Part of a small language model's weights.
Size: 11 layers, 4 heads of 128 (1 for keys and values), vocabulary 16384, 58.6M parameters.
Training: a variant of Adam for these matrices, 572M tokens, 8725 steps.
MLP neurons of a small language model. Each row is named by its layer, matrix (gate and up: input weights) and neuron, and shows model dimensions 304-399. Each number is 128 + 32 x the weight over its row's rms, rounded and kept within 0 to 255. A neuron's up and down rows have the sign that makes its largest values positive.
After each neuron's rows, "fires in" lists the words (lower case) most often at its 100 highest values on Wikipedia text that the model never trained on; "fires on" lists the tokens most often at its 100 highest values on Wikipedia text that the model never trained on. A number after a token or word is its count.

L5.gate504 [123  60 143 124 179 157 146 123 107 108 138 128 108 120 145 162 186 108 129  68 121  93 178 156  85 145 110 104  70 166 115  97 185 124 101 148  95 186 205  60 117 143 104 176 153 174 129 146 189  92 190 109  85 151 135 133 133 151 122  77 104 160 198 119  95 114  62 123 126 125 176 108 118 130 141 126 145 150 115 205 101 155 134 106 127 125 116  85 150 119 104 101 133  23 109  49]
L5.up504 [ 83 147 103 118 119 144 101  81 180 126  92 128 117 147 137 100 202 114 137 146 133  94 104 116 117 168  99 102 154  98 157 150 131 136 213 121  73  93 126 149 167 170 111 150 107  72 111  67 154  95 110 103 110 124 128  83 124 100 132 123 159 171 155  64 115 140 127 114  85  84 133  99 189 122 116 132 111 154 116 165 121  91 125 118 121 131 191 133 118 110  67 186 139 114 117 147]
fires in: "up" 23, "over" 20, "out" 13, "down" 9, "by" 4
fires on: "up " 23, "over " 19, "out " 13, "down " 9, "by " 4

L5.gate71 [ 99 110 151 122 143 120 102  67  87 122 142 114 125 123 139 150 103 169 156 148 118 159  95 113 103  95  90  90 148 138 159  85 183 177 104 106 165 105  67 138 161 134 148 112  59 144 114 114 102  87 116 153 161 115 161  71 117 124 120 152 143 128 100 120 127 159 145  94  88 136  95  73 151 109  77 133  91 126 178 126 163 161 115 126 146 160 144 136 115 139  72 130 142 163 135 118]
L5.up71 [ 66  69 154 132 163 178 177 134 132 149 130 134 117 168 159 127 116 137  85 152  90 115 167 160 101 109 108 121 157  93 127 130 154 116  70 126 144 132  85 156 117 190 128 119 143 127 137 136 126 111 141 134 136  89 128 109 103 129 152 140 219 170 160 109 135 154 108 163  75 184 173 162 131 157 135 196 139  89 137 156 109 125 152 121  96  79 134 148 161 182 111 147  92 114 134 115]
fires in: "before" 26, "until" 11, "summer" 7, "athens" 5, "after" 5
fires on: "before " 26, "until " 11, "summer " 5, "Athens " 5, "after " 5

L2.gate627 [ 72 150 139 135 106 169  58  73 151 121 154 114 137 153 107 200 129  56 119 134 134 123 179 125 125 108 124 142 122 175 192 106 159 223 105 109 161  58 105  76 157 158 166 101 112  94 107 147 166 126 135 135 145  78 160  89 102  78  89 211 185 125 148  80 111 170 154 174 151 117 125 159 137 157 177 155 127 149 140 156 160 168 141 132 112 117 157  93  77 142  83 118 102 107 151 107]
L2.up627 [ 73 119  81 146 136  82 111 152 160 106  98 182  59 178 179 132 174 111  93 149  52  95 132 146  96 145 172  71 121 115  73 135  82 160 116 164 103 120 126 165  96 183 144 121 158 151 145  85 137 102 144  72 138 115 162 139 143 151 161 163 176 222 135 108 106 141 111 122 138 165 119 120 156  98 128  93 191  85 136 120 207 124 176 168 136 148 125 144 149 145 118 116 131 171 117 105]
fires in: "who" 40, "there" 35, "ncl" 5
fires on: "who " 40, "there " 21, "There " 14, "NC" 5, "now " 4

L2.gate440 [118 126 148 111 132 201 159 143 163 127 120 124 129 147 136 106  87 102 123 133 124 111 179  76 114 117 133 105 117  83 123 144 133 108  99 179  88 114  28 128  67 140 133 122 135 153  81 113 144 116 148 114 126 125 147  82 122  98 124  92 128 138 116 181  92 126 147 147 138 116 107 141 132 126 171 129 140 100 113 143 145 117 147 120 123 158 171 149  97 117 168 109 115 157 166 117]
L2.up440 [160 140  86  74 133 167 101 189 161 156 153 123  92 150 139  79 118  53  94  81 161 106 113 141 124 138 166 122 101 175 178 166 125  81 150 140 134 183 161 123 104 162 167 175 122 125 118  89 143 161 176 109 120  70  88 159 183 154 142 109  68 154 102 153 173 146 131 124  94 118 125 150 116 168 167 104 126  68 125  69  69 118 114 104 112 190 132 220 132 145 157 163 149  98 123 194]
fires in: "american" 24, "with" 12, "of" 10, "texas" 9, "court" 5
fires on: "American " 24, "with " 12, "of " 10, "Texas" 8, "bun" 5, "court " 5

L5.gate634 [160 119 122 129 186 140 140 121 142 154 124 148 140 117 154 145 161  92 110 120 153 137 129 133 129  98 123  85 143 168 118 207 152 154 159 136 112 175  75 126 125 136 163 154  94 115 129 115 106  98 136  82  85 137 139 132 184 130 191  74 154 112 152 145 152  78  57 137 162 109 231 103 123  99 160 149 130 136  88 155  78 120 142 124 118 124 114 102 135 132 124 112 151 161  78 117]
L5.up634 [163 108 105 112 140  84 136 154 146 105 127  97  53 140 128  86 158 114 148 159 133 139  88  95 138 171  49  91 105 127 128 163 136 137 156 150 107 137 133 120 146 139 134 112 120  76  76 106 106 133 157 162 143 133 122 138 126 121 141 112 116 212 126  73 201 196 150 123 109 118 117 114 137 198 111 167 109 152 130 124 183 111 136 155 107  85 170  96  63 155 113 112  89  96 187  99]
fires in: "up" 19, "than" 19, "only" 16, "over" 5, "out" 5, "away" 4
fires on: "up " 19, "than " 19, "only " 16, "over " 5, "out " 5, "away " 4

L5.gate123 [135 136 101 184 135 119 150 118  91 123 124  99 160 114  86 134 157 171 175  79 136 138 171 119 181 119 166 138  97 139 133 139 105 107 113 158 137 117 123 136 132  83  91 104 149 113  92  58 138 145  68 154 108 148 114 100  92 206  67  80 112  96 139 150 123 100 122 114  92 143  72  99  48 120 106  91 145 182 112 122 149 197 134 138 149 121 119 151 149 119 101 123 147 166  86 150]
L5.up123 [185 104  87 144 121 124 140 166 166 186 117 106  93 109 103 110 113 187 142 151 121 160 115 112 137 204 138  89 137 113 145  58  87 145 131 180 182 148  96 120 100 155 151 159 128  92 160 117 117  91 109 133 163 147 158  95 132  79 152 115 127 116 136 122 224 163 150 149 120 147 101 133 117 126 113 113 100 131 118 105 132 126 167  73 130  61 127 106 156 151 167 192 124 108 134 184]
fires in: "was" 40, "right" 8, "00" 6
fires on: "was " 40, "tic" 7, "00" 7, "right" 6, "pr" 4

L2.gate1973 [123 197 156 157 123 130 162 157 191 124 120  73 132 153 140 140 170 161 128 100 108 177 122 129  73 191 137 103 143 155 176 150  62 102 138 191 111  87  96 133 127  98 118  92 101 118 122 171  57 135 129 106  96 145 149 139 119 131 130 126  68 122  86 151 136 173 138 183  93 100 139  94  99 141 132  81 111 141 107 135 217 145  92 213 141 176 160 114  59  90 120  93  96 158 119  99]
L2.up1973 [ 93 148 140 120 122 156 186 149 126 187 119 113 130 119 119 224 133 173 192 118 143  98 127 143  79 129 129 124 127 179 108 119  84  94 122 134 126 128 139 147 125 117 131 173 209 143 138  86  97 176 108 130  74 119 140 124  89 145 129 144 114 125 128 188  89 132 118 173 104 133 194  86  80 149 151 143  84  99 125  96  89 109 203 127  72 140 150 112 123 149  68 156 103 147 151  91]
fires in: "during" 20, "took" 18, "at" 16, "in" 11, "taking" 9
fires on: "took " 18, "At " 16, "During " 14, "In " 10, "taking " 9

L2.gate902 [127 108 121 166 103 163  91 147 111 115 149 116 169 128 132 129 147 195 136 147 112  98 167  85 167 144 102 135 113  94 158 121 112  67 150  85 195 186 159 147  99 114 115  91 180 149  84 133 139 159 121 123 183  88 119 115 200  54 105 120  85  76 130 149 103 141 132 127 136 134 130 112 151 127 137 133 142 173 167 165 123 100 112  92 197 120 151 140 139 164 126  95 102 120 167 130]
L2.up902 [154 184 126 104 108 166 154 116  82 102 112 133 201 111 115 177 127 136 183 160  54 163 134 151  64 155 128 162 121  99 177 121 134  97 103 180 141 135 102 110  55  86  96 107 154 166 119 134  57 115 125 122  65 153 118  54 128 143  73 121  95 136 156 131  92 108 156 144 155 106 132 122 134 102  60 154 114 154 117 147 139  88 123  93 119 151 178  89 129  69 137  93 137 107  42 126]
fires in: "under" 40, "to" 14, "per" 12, "given" 9, "copper" 5, "as" 4
fires on: "under " 34, "per " 23, "to " 14, "given " 9, "Under " 6, "as " 4

L2.gate1430 [ 88  63  68 174  94 115 163 128 125 115 117 147 188 125 146 151  93 157 163 114 189 171  85 104  64 101 140 108  77 103 109 126 137 125 110 126  84  66 120  98 117  81 126 193 156  89 133 159  62 155  90 128 124  94 110 119  69 106  86 137 120 129 128  63  51 124 147 135 140 130 113 125 125 116  93 117 123 176 122 130 117 105 133 138 148 185 164 133 136 114  90 169 115 180 117 171]
L2.up1430 [105  88 124 140  99 185 113 133 110 117  71 127  90 146  96 115  84 151  84 141  85 131 129 177 141 148 117 104 146  86 147  93  72 121 162 127  82 159 113  94 129 110 125 194 136 105  94 105 174 147 112 160  73 133  86 130 117 103  79 150 123 173 159  84 166 143 132 179  95 145 131 173 164 158  38 129 136 134 114 141 113 134 181 106  99  81  86 143  98 119 133 146 115  94 212  93]
fires in: "world" 43, "ukrainian" 7, "global" 6, "complexes" 4
fires on: "World " 40, "ski" 8, "Ukrainian " 7, "Global " 5, "complex" 4, "world " 4

L2.gate594 [134 122 146 102 199 131 106 124 128  72 126  96 167 108 107 141 175 143 131 138 102 121 179 168 132 114 182 152 177 109 121  99 162  89 128 149 124 124 101 167 153 127  75 103 154 119 136  58 109 178  58 149 145 152 137 145 108 170 161 113 101 138  81 118 122 112 154 216 143 194 125 126 109 111 162 169 104  98 104 125 127 181  94 125 137 166 186 140 160 141 106 135 137  86 207 110]
L2.up594 [165 158  86 118  56 123 129 158 130 154 132 141  51 132  94 153  76  96 165 126  71 124 106 182 138 135 148 205 161  87 159 146 107  94 132 127 201 122 120 144 133  95 131 100 205 119  92 178  74 142  78 133 151 144 126 186 155 153 120 143 110 186 137 102 212 163 148 152 104 222 113 117 131 108 133  92 116 168 101 182 142 123 140  82 154  95 205 138 157 123 124  77 114 104 162 141]
fires in: "that" 66, "either" 10, "whether" 4
fires on: "that " 66, "either " 9, "whether " 4

L2.gate625 [ 82 177 111  98 136 161 111 132 108 113 133 125 138 152 130 120 169 109 142 103 132 135  66 150 107 143 144 132 145 111 105 137 137 145 105 113  92 140 126 105  89 138 137  90 141 139 137 202 126  92 125 164 143 162 182 124 164 110  89 183 125 163 130 130 150 144 162 158  73 130 111  80 183 117 133 144 147 176 141 171 155  72  75 132 129  80 137 170  98  76  93 113 126 147 101  59]
L2.up625 [ 99 162  96 133 106 123 146 133 152 101 133 113 158 119 158 153 143 172 155  67  72 135  98 177  98 133 132  93 149  93 126 114 105 150 127 140  64 114 103 147 105 116 129  66 130 123 126  89  96  74 155 150 143 105 194 118 159 109 123 190 154 155 125 152 107  89 171 157  59 138 166  90 195  82 178 139 197  97 215 163 148  73  76 128 112 106 151 147 102 180  79 129  83 100  95  59]
fires in: "after" 84, "following" 13
fires on: "after " 43, "After " 41, "Following " 8, "following " 5

L2.gate1140 [119 123 136 152 150 123  75 152  80 123 184 120 166  45 111 142  95 127  97  49  33 127 138 119 142 155 109 152 103 117 105 142 149 141  90 112 142  99 158 172 114 118 116 127 161  91  99  75 116  92 167  83  86 162  94 111 104 133  71  70 142 135 151 148 107 180 107 136  72 150 149 141 119 113 111 164 160 161 154 107 106 140 103 106 139 106 173 132 157  97 102 112  93 158 118 124]
L2.up1140 [162 185  77 148 148 142 137 166 139 124  76 135 143  74 135 129  97 127 122 113 117 115  95 133 192 125 155 172 131 157 124 180 104 157 148 146 165 105 137  88 153 120 109 201 131 158 159 122 144 111 174 202 161 150 130 128 153 147 130 155  82  93  79  98 173  93 210 114 166 156 105 130 147 148 111 103  76 156 107 134 170  50  81  91 122 115 191  46 169 155  44 139 142  98 185  57]
fires in: "to" 31, "that" 18, "on" 5, "out" 5, "whether" 4
fires on: "to " 31, "that " 18, "on " 5, "out " 5, "whether " 4

L2.gate64 [131 167 168 131 106  89 142  97  83 132 112 108  99 190 158 126 103 128 120 118 176 173 125 150 148 147 158  44 104 101 105 118 136 120  77  84 124 117 146 185 138 135  91 100 156 137  60  83 137 180 149  86 122 140 115 125 118 103 128 136 102 107  81 179 152 158 112 142 125 148 164 159  93 134 151 168  75 107 165  96 129 146 121 114  93 117  98 146 171 175  96 115 116 122 165 148]
L2.up64 [212 111 145  92 140 110 106 158 108 153 177  86 111 179 163  73  84 135  76  99 117 111 147 118 124  54 120 138 131 160  66 137  83 152 135 150  92 112 158 110  62 148  28 130  81 109 123 114 114 160 106 133 174 146 141 149 128 145 254  88 169 136 133 135 161 133 155 117 186 164 103 108 120 101 152 125 203  84 187  66 160 125 112 122 182 106 140 110 125 196 137  97 128 163  88 208]
fires in: "site" 13, "city" 11, "sites" 10, "time" 10, "home" 8, "location" 4
fires on: "site " 12, "sites " 9, "time" 9, "city " 7, "home " 7, "location " 6

L2.gate344 [120 142 180 142 177 176  97  85  85 151  72 137 132 116 136 115  52 143 131 104 118 152  86 100 167 104 114 164 145 154 118  76 104 127 138 148  88  77 139  84  58  86 142 130 112 149 146  82 129  74  48  50 179 115  94 140 112 167 115 120 129 141  93 140 154 139 138 161 125 104 111 103  96 115  94 151 142 139 183 105 191 125  49 115  66 113 137 184 142 122 106 153 122 147 116 124]
L2.up344 [118 200 118 130 126 133  67 148 158 118 108 200 154 127 101 157 184 127 146 150 123 174 165  98  12 140 135 124 141 168 106 143 108  61 165 120 139 158 158  73 171 112  83  98 100 124 115 145 127  67  95 129 154 206 120 153 154  85 108  97  40 123 151 152  75 113  83 114 151 177 147 110 153 117  88 104 156 100 110 114 143 128 123  84  86  91 169  84 146 122 112 136 162  84  83  96]
fires in: "there" 45, "they" 6, "result" 5, "it" 5
fires on: "there " 29, "There " 16, "result " 5, "they " 5, "it " 4

L5.gate1923 [110 121 137 143 146  86 165 129 110 130 114 128 122  99 124 114 168 118 101 123 110  98 142 110 149 157 157 122 103 114 139  65 125  99 202  97 150 131 121 107 136 163  77 118 129 118 172 142  64 175 102 194  33 124 136 189 108 102 123 161 176 146 164 133 181 176  47 118 107 125 137  45 161  75 180 158 166 103 144 183 151  93 112 122 105 108  83 140 195 139 118  92  94 132 115 199]
L5.up1923 [154  93 153 182 133 168 121  52 174  54 118 145 112 140 153 110 112 168  72 108  77 114 142 107 111 143 125 244 111 144 118 132 163 147 176  92 163 120  83  98 125 110  61 132 104 146 101 109 139 104 117 166  93  88 117 153 147 117 166  89 159 117 110  95 141 160 121 136 104 135 107 162  95 139 145 159 141 128 140  94 130  91 105 141 171 130 134  92  94 185 146 134 117 125 169 152]
fires in: "of" 22, "for" 16, "in" 14, "to" 8, "that" 6, "name" 4
fires on: "of " 22, "for " 16, "in " 14, "to " 9, "that " 6, "name " 4

L2.gate327 [159 168 145 100 129 141 129 139 163 132 105 115  66 177 162 142 121  88 108 155 108 107 138 192 135 134 110 135 105 142 171 126 123 175 111 147  78 166 117  78 159 132 184  93 117 112  76 194 166  72 108 178 170 142 130  92 137 112  77 199 119 113 208 165 177 167  96 138 131 164 158  86  99 142  57 143 114 136 138 102 114 139 145 100 171 106 143 120 161 112 167 137  85 153 136 132]
L2.up327 [ 83 186 137 171 103 139  89  91 161 134  95  86 141 151 118 132 106 176 147 163 111 119 125 149  71 173 144  96 112 186  95 129  86 145 136 125 110 173 109 101 120 115 121 118 161 125 130  85 108  57  98 205 158 131  82 186  96  65 110 173 126 150 167 136  66 184 116 191  87 130 133 103 127 124 119 122 116 117 143 118 166  96 139 122 145 175 168  88 190 135  83 163 146 176 105 138]
fires in: "of" 34, "since" 28, "party" 12, "after" 10, "from" 5, "church" 5
fires on: "of " 34, "since " 21, "Party" 12, "after " 10, "Since " 7

L2.gate1 [ 73 111 158 144  96 134 165 131 145 112 126  85 115 131 161 127 142 110 122  95 145 144 162 116 152 136 169 144 101 125 125  99 108 149 141  71  63 105 110 132 122  95 142 111 154 111 142 166 108 119 120 119  87  97 132 127 108 103 147  90 127 134  55 147 109  91 141 121 121 125 174  71  90 129 138 135 138 117 171 137 193  82 142 148 106  40 152 111 164 120 114 149 124 175 134 125]
L2.up1 [127 115 138 174 122 140 123  67 178 114 128 188  91 162 162 132 114 113 108 117  91 159 161 103 104 106 131 161 137 200 144  80 118 117 168  70 153 126  96 105 167 132 109 103  88 128 137  94 161  73 152 109 119 120 155 132 223 133 143  90 143  94 117 150  63  64  99 110 117 156 169 152 127 124  59 138 160 118 146 155 145  93 116 136 168  72 146 122 141 105  93 247  78 135  88  85]
fires in: "to" 38, "into" 22, "for" 10, "take" 4
fires on: "to " 38, "into " 22, "for " 10, "take " 4

L5.gate1764 [166 154  99 153 126 146 151 137 142 124  79 111 125 109 107 159 126 107 106  79 116 100 188 189 156 152 175 102 106 108 154 158  81 147 117 131 142 131 112  81 119 143 174  79 164 168 144 133 150  90  82  99 183 140 128 118 108 168 132 118  54 123 161 105 136 115 166 149 140 154 162 113  85 120 175 145 167 152 115  87 138 161  86 123 130 131 131 157 173 158  69 140 119 124 122 138]
L5.up1764 [108 139  78 129 111 100 159 130 144 143 146 150  45 135  73 180  92  96  70 107 169 146 154 151  77 193 128 146 112 119 125  93 100 135 110 116  50 104 151  96 142 164 174 131 164 199  99 145 121 105  57 111 169 161 165 126 133  88 153 184 149 156 112 107 105 113 202 123 159 111 115 102  89  57 145 145  89 141 157 146 100 151 142 128 129 113 102 133 132  96  41 171 187 159 127  67]
fires in: "the" 48, "was" 12, "would" 9, "could" 6, "had" 5
fires on: "the " 48, "was " 12, "would " 9, "could " 6, "had " 5

L2.gate1565 [110  96  80 112 131 151  58 150 127 145 144 130 111 132 128 143 119 169 123 124  58 118 136 182  43 145 132 159 148 121 157 139  82 125  96 100 124 122 126 122 144 128  85 106 128 140 119 145 135 120 172 138 177 113 130 111 105 158  96 150 122 194 175 169 166 166 122 143 120 142  99  94 145 121 155 104 157 104  89 156  98 184 163 103 124 138 116 130 161  83 191 156 107  60 133 106]
L2.up1565 [132 145  99 144 150  96  63 163 154  93  70  61 163 137 134 114 126 159 152 116  88 141 147 117  98  77 157 116 100 108  50  94 122 193 145 121  91 148 191 117 110 106  40  79 146 145  98  97 148 105 130  70  92 148 149  66 170 142 123 124  98 199 156 172  55 134  85 102  91 101  92 124 109 162 114 115 151 105 164 119 110 121  63  80 105  94  98 111 108 106 154 144 156 136  79 167]
fires in: "well" 31, "there" 13, "along" 12, "served" 11, "up" 4
fires on: "well " 35, "along " 12, "served " 11, "there " 9, "There " 4

L2.gate1208 [154 144  77  96 123 161 107 120 137 150 113  81 110  64 133 141  86 143  95 118 106 109 207 148  90 184 169 115 115 122 119  86 167 148  80 110  98 148  79 106 119 125 117 106  91 120 187 211 120 101 111 144 141 114 108 115  62 157 131 161 113 154 143 124 131 125 112 133 148 152 137 124  86  97  84 109 192  66 107 131 126 161  95 143 114 190  92 163  88 104 128 113 115 118  98  91]
L2.up1208 [123 142 103 187 105 137 138 171 158  82 146 129 136 154 135 193 136 144 150 191 140 133 219 168 132 177 188  91  96 175 170 132 115 145  71 133 131 130  96 157 129  44 134 131 134 194 141 190 133 149 121  98 121 107 130 118 140 121 115 120 144 112 150 125 127 123 120 159 169 132 133 179 115 100 155 182 122 110 146 131 105 120 107 121 112 127 129 110 150 124  99 105 154 143 115 138]
fires in: "to" 29, "don" 8, "donkey" 7, "that" 6, "donovan" 6
fires on: "Don" 29, "to " 29, "she" 8, "that" 6, "motiv" 5

L2.gate1401 [101 137 109 177 129 127 157 151 159  89  85  89 100  86 150 136 177 117 122 134 140 142 116 128 110 107 135 164 148 151 193 155 146 149 140 140 105 114  54 162 197 175  96 118 106 104 129 106  98 105  78 141 133  89 172  67 143 125 224 142 152 172 146 122 133 152 132 109 145 168 175 126  81 156  97 139 210 144 171 137 143 157 128 114 155 155 176 155 121 157 126 149 149 142 118 153]
L2.up1401 [149 150 124 145 145 148 116 134 156  82 107 146 169 118 128 164 155 105  97 115 107 133 201  90 135 144  93 143 102 109 102 133 133 147 143 133 158 155  73 143 108 154 138  89 151 101 161 137  89 105 112 118 158 177 140  75  99  96 154  53 122 152 152 151 166  80  53  69 133 119 135 109 107 117 115  80 117 117 114 118 131  83 165 155 122 180 117 159 137  79 147 169 120 138 163 104]
fires in: "war" 43, "penguin" 5, "storm" 4, "weather" 4
fires on: "War " 33, "war " 12, "eng" 7, "storm " 4, "weather " 4

L2.gate807 [114  95 155 108 105 156 127 108 146 122 132 106 107 111 135  81 176  85 140 122 159 173 128 114 115 129 123 157 101 146 147 161 114 128 178 137 155 126 133 123  30 160 134 154 118 161 126 103 142 121  84 107 108 165 110 134 134 108 104 125 103 103 167 110 156 164  94 128 138 141 160 135 144 114 117 127  81 129 161 174 130  63 148  70  98  96 188  93  95 183 163 111 115 119 102 104]
L2.up807 [161 103 165  89 150  98  77 121 152 158 105 117  73  82 141  72 128 126 135 137  79 101 152 186 130 112  89 142 170 153 134 196  73 151 103 169 120  92 144 128  94 115 178 137 140 192  71  95  99 129 162 135 166 118  51 101 138 146 129 183 175 148 181 103 158 208 162 130 163 184 156  94 117 114 101 150  99  41 144  87 154 135 149  99 122  80 176  91  84 195 133 134 119  97 157 176]
fires in: "to" 17, "following" 16, "raf" 15, "as" 9, "on" 7, "of" 6
fires on: "RA" 18, "to " 17, "following " 16, "as " 9, "on " 7, "of " 6

L2.gate120 [103 141 158 150 139 153 132 109 115 106  91 132  87  80  92 158  81 142 193 154  47 140 124 154 140  97 114  97  79 113 108  90  68 178 108 116 153  63 145 108  95 104  97 103 121 175 118 130  83 125  79 155 152 117  91 105  93 105  88 133 162 170  92 129 106 150 142 151 149  96  78  90  98  95 133 153 156  93 112  98 173  92 109 117 127  66 151 147 125 102  73 103 118  90 112 161]
L2.up120 [139 159 126 150 140 163  85  96 153 130 168 160 133 117 107  81 141 137 135  98 101 118  91 128 108 143 103 157 114  83 115  77  48 158 144 102 113  66 184 105  88 198  91 115  73 146  71  79 137 127 133 108 142 118 161 109 123 108 133 169  80 219 163 167  83 126 109 123  99 110 110 125 126  99  81 184 159  90 188 104 148  85 158  62 190  89 136 132 122 158 115 185  82 123  81 111]
fires in: "there" 45, "here" 7, "announced" 6
fires on: "there " 29, "There " 16, "Here " 6, "announced " 6, "ed " 4

L2.gate395 [143 153 112  95  96 131 126 207 154 143 168  99 134 141 132  90 158 106 111  83 140 158 197 177 143 156 139  62 148 166 105 168 158 160 158 152  92 126 173  87 132 140 142  80  82 121 104 101 111  69  79 135 119 111 113 103 119 125 113  71  98 149 199 119  72 206  69 119 144 153 173 125 131 138 105 177 124 183 165  93 105 116 150 112 135 153 131  94 131 157  70 139  88  91 124 158]
L2.up395 [146 133 133  69 145 128 162 137 112  99  97 110 145 167 169 114 197  88 119 117 117  83 154 162 115 169 134  71 139 137 102 170 123 158 165 127 157 132 149 143 156 133  99 119 113 114 154 119  96  80  76 101 102 144 117  71 143 117  98  67 137 104 148 128 110 161  96 120 103 133 121 151 176 161 132 180 141 158 114 142 100 150 161  87 140 164 132  97 154 156 100 138 145  95 159 101]
fires in: "over" 40, "about" 29, "against" 12, "up" 5, "around" 5
fires on: "over " 44, "about " 28, "against " 12, "up " 5, "around " 5

L2.gate635 [170 148 146 138 132 117 113 150 161 185 160 105 134  97 128 115  65 136 132  67 156 150 114 123  59 148 144 155 159 135 128 144 116  66 107 155  42  78  66 114 146 120 140 164 118 156 191 160 128 181 147 132 111 153 175 101  80 134 112 127 140 112 161  75 117 127 162 111 135 101 131 115 154  83 141 133 112 139  87 145 151 149 118  99  96 157 106 126 113  56 104  95 114 119  74 116]
L2.up635 [129 124 127 133 164 118 119 159 122 137 137 166 171 121 120 141 141 171 144  90 154 100 142  91 141 130 124 131 162 171 105 128 125 119 125 104  62  92 167 113 153 131 116 124 168 183 157 126 181 103 152 128  93 135 152 110 110 117 134 202  96 133 164 193  99 119  81 171 157 155 123 155 138 128 154 175 116 146 180  97 110  74 140  97 161 120  64 210 140 136 136 155 132 164 123 162]
fires in: "of" 87, "to" 8, "in" 5
fires on: "of " 87, "to " 8, "in " 5

L2.gate1937 [120 140  88 117 107 109 113  97 123 137 125 154 103 125  89 110 109 156 171 148 141 121 169  78 160 135 174  76 194 159 131 145 143  71 115 114 152  89 128 133 152 119 177 161 127  31  53 124  95 139 164 122 160 115  94 108 149 138 132 137 114 130 159  57 143 129  93 103 128 146  99 115 136 176 152 131 166 101 191  78 110  71  85  65 181 157 212 154 118 131  90 179  73 154  82 123]
L2.up1937 [112 162  96 140 157  97 115  95 156 152  99 131  99 117 132 165 142 151 171 193  62 114 156 163 134 125 138  82 130 160 131 162 111  81 120 125 158 168 155  84  92  64 115 167 134 165 172  77  98 104  97 125 165 145  83 158  85 108  78 124 108 127 149  77 138 113 136 143 120 114 205 140 124  88  80 133  99 144  51 130  84 135 134 101  94 115 160 122 109 166  84 112 117 127 106 199]
fires in: "to" 19, "as" 19, "center" 13, "by" 9, "institute" 5, "centre" 4
fires on: "to " 19, "as " 19, "Center " 13, "by " 9, "Institute " 5, "Centre " 4

L2.gate1224 [151 139 140 106 150 124 127 106 168 143 109 155  88 125  99 104 115 137 148 110 146 140 177  94 130 143 107 107 151 149 123 194 140 119 126 139 103 162 154 126  97 111 109 176 144 133 173 144 172 128  99 158 111 169 153 151 145 113 180 108 133 180 178 145  63 149  98 161 167 124 115 145  62 162 154 125 148  96 148 156 138 164 102 122  98  98  97 210 106 120 156 127  98 146 137 199]
L2.up1224 [145 163 107 152 165 133 135 161 124  91 123 110  96 103 114 109  62 117 121 150  93 172 133 121 103 172 160 159 134 130  85 171 150 151 106 135 166  53 156 181  69 112 126 187 128 109 109 125 139 136 146 178 173 116 106 123 143 146 155 107 136 171 135 104 128 135 169 150 155 189 148 109 120 127 137 105 124 104 175  97 109 138 146  94 145 140 228 166 182 135 133 181 147  87 125 111]
fires in: "from" 28, "with" 26, "of" 25, "by" 15
fires on: "from " 28, "with " 26, "of " 25, "by " 15

L5.gate964 [102 148  86 158  99 101 110 166 109 174 115 135  89 156 162  94 123 113  66 113 121  71  88 147 118 149 187 168 203 177 185 109 154 163  96  81 134 121 142 140 126 197  97  94  89  72 141 167 131 121 146 108 134 107 127 125  49  95 127  82 109 137  97  80 154 134 110  85 125 157 178  78 150 136  92 135 129 180  85 125  98  59 117  94  68 144 147 151 164 111 127 151  82 126 141 112]
L5.up964 [179  97 137 155 192 124 162 101 125 119  98 181 103 150 161  77 108  97  96  86  71 159 174 147 112 126 133 129 160 181  95 102  77 131 107 185 182 142 137  89 164 114 116 181 139 185 103 160 139 142 144 103 142 147 123 141 155  99 127 152 101 115 118 125 150 184 132 104 155 118 205 172 170  87  90 164  79  81 123 134 164 116  84 169 123  60 147  98  90 132 130 130 163 138 154 111]
fires in: "of" 24, "for" 12, "and" 12, "in" 8, "to" 6
fires on: "of " 24, "for " 12, "and " 12, "in " 8, "to " 6

L5.gate163 [202 158 184 116 125 155 151  93 132 127 146 112 132 182 124 117 167  74  77 138 204 150 173 142  93 124 176  82 139 170 142  79  82 160  27 109 111 139  58 142 172  96 139 102 119 123 155 111 139 174 173 101 103 126 110 127 154 121 168 112  27 119  95 141  72 164 153  90 130 143 171  88  93 138  99 170 131 145 108 112 110 150  89 141 141  92 159 123 139 104 140  44 116 118 127 148]
L5.up163 [141 116  97 167 109 146 144 156 127 113 128 103 116 170  98 135 138 155 119 146  92  92 163 146  64 113 163 164  99  87 201  99  69 102 121 151 138 131 126 105 171 102 147 135 185 102  82 122 127 110 106 141 158  83 127  50 157 129 140 164 147 124 112  93 134  94 180 143 173 136 143 116 153 164 117 111 144 137 102 127  76 150 140 125 141 102 116 131  93 185 121 170  98 131  99 137]
fires in: "was" 33, "a" 19, "an" 8, "to" 7, "could" 5
fires on: "was " 33, "a " 19, "an " 8, "to " 7, "ans" 5, "could " 5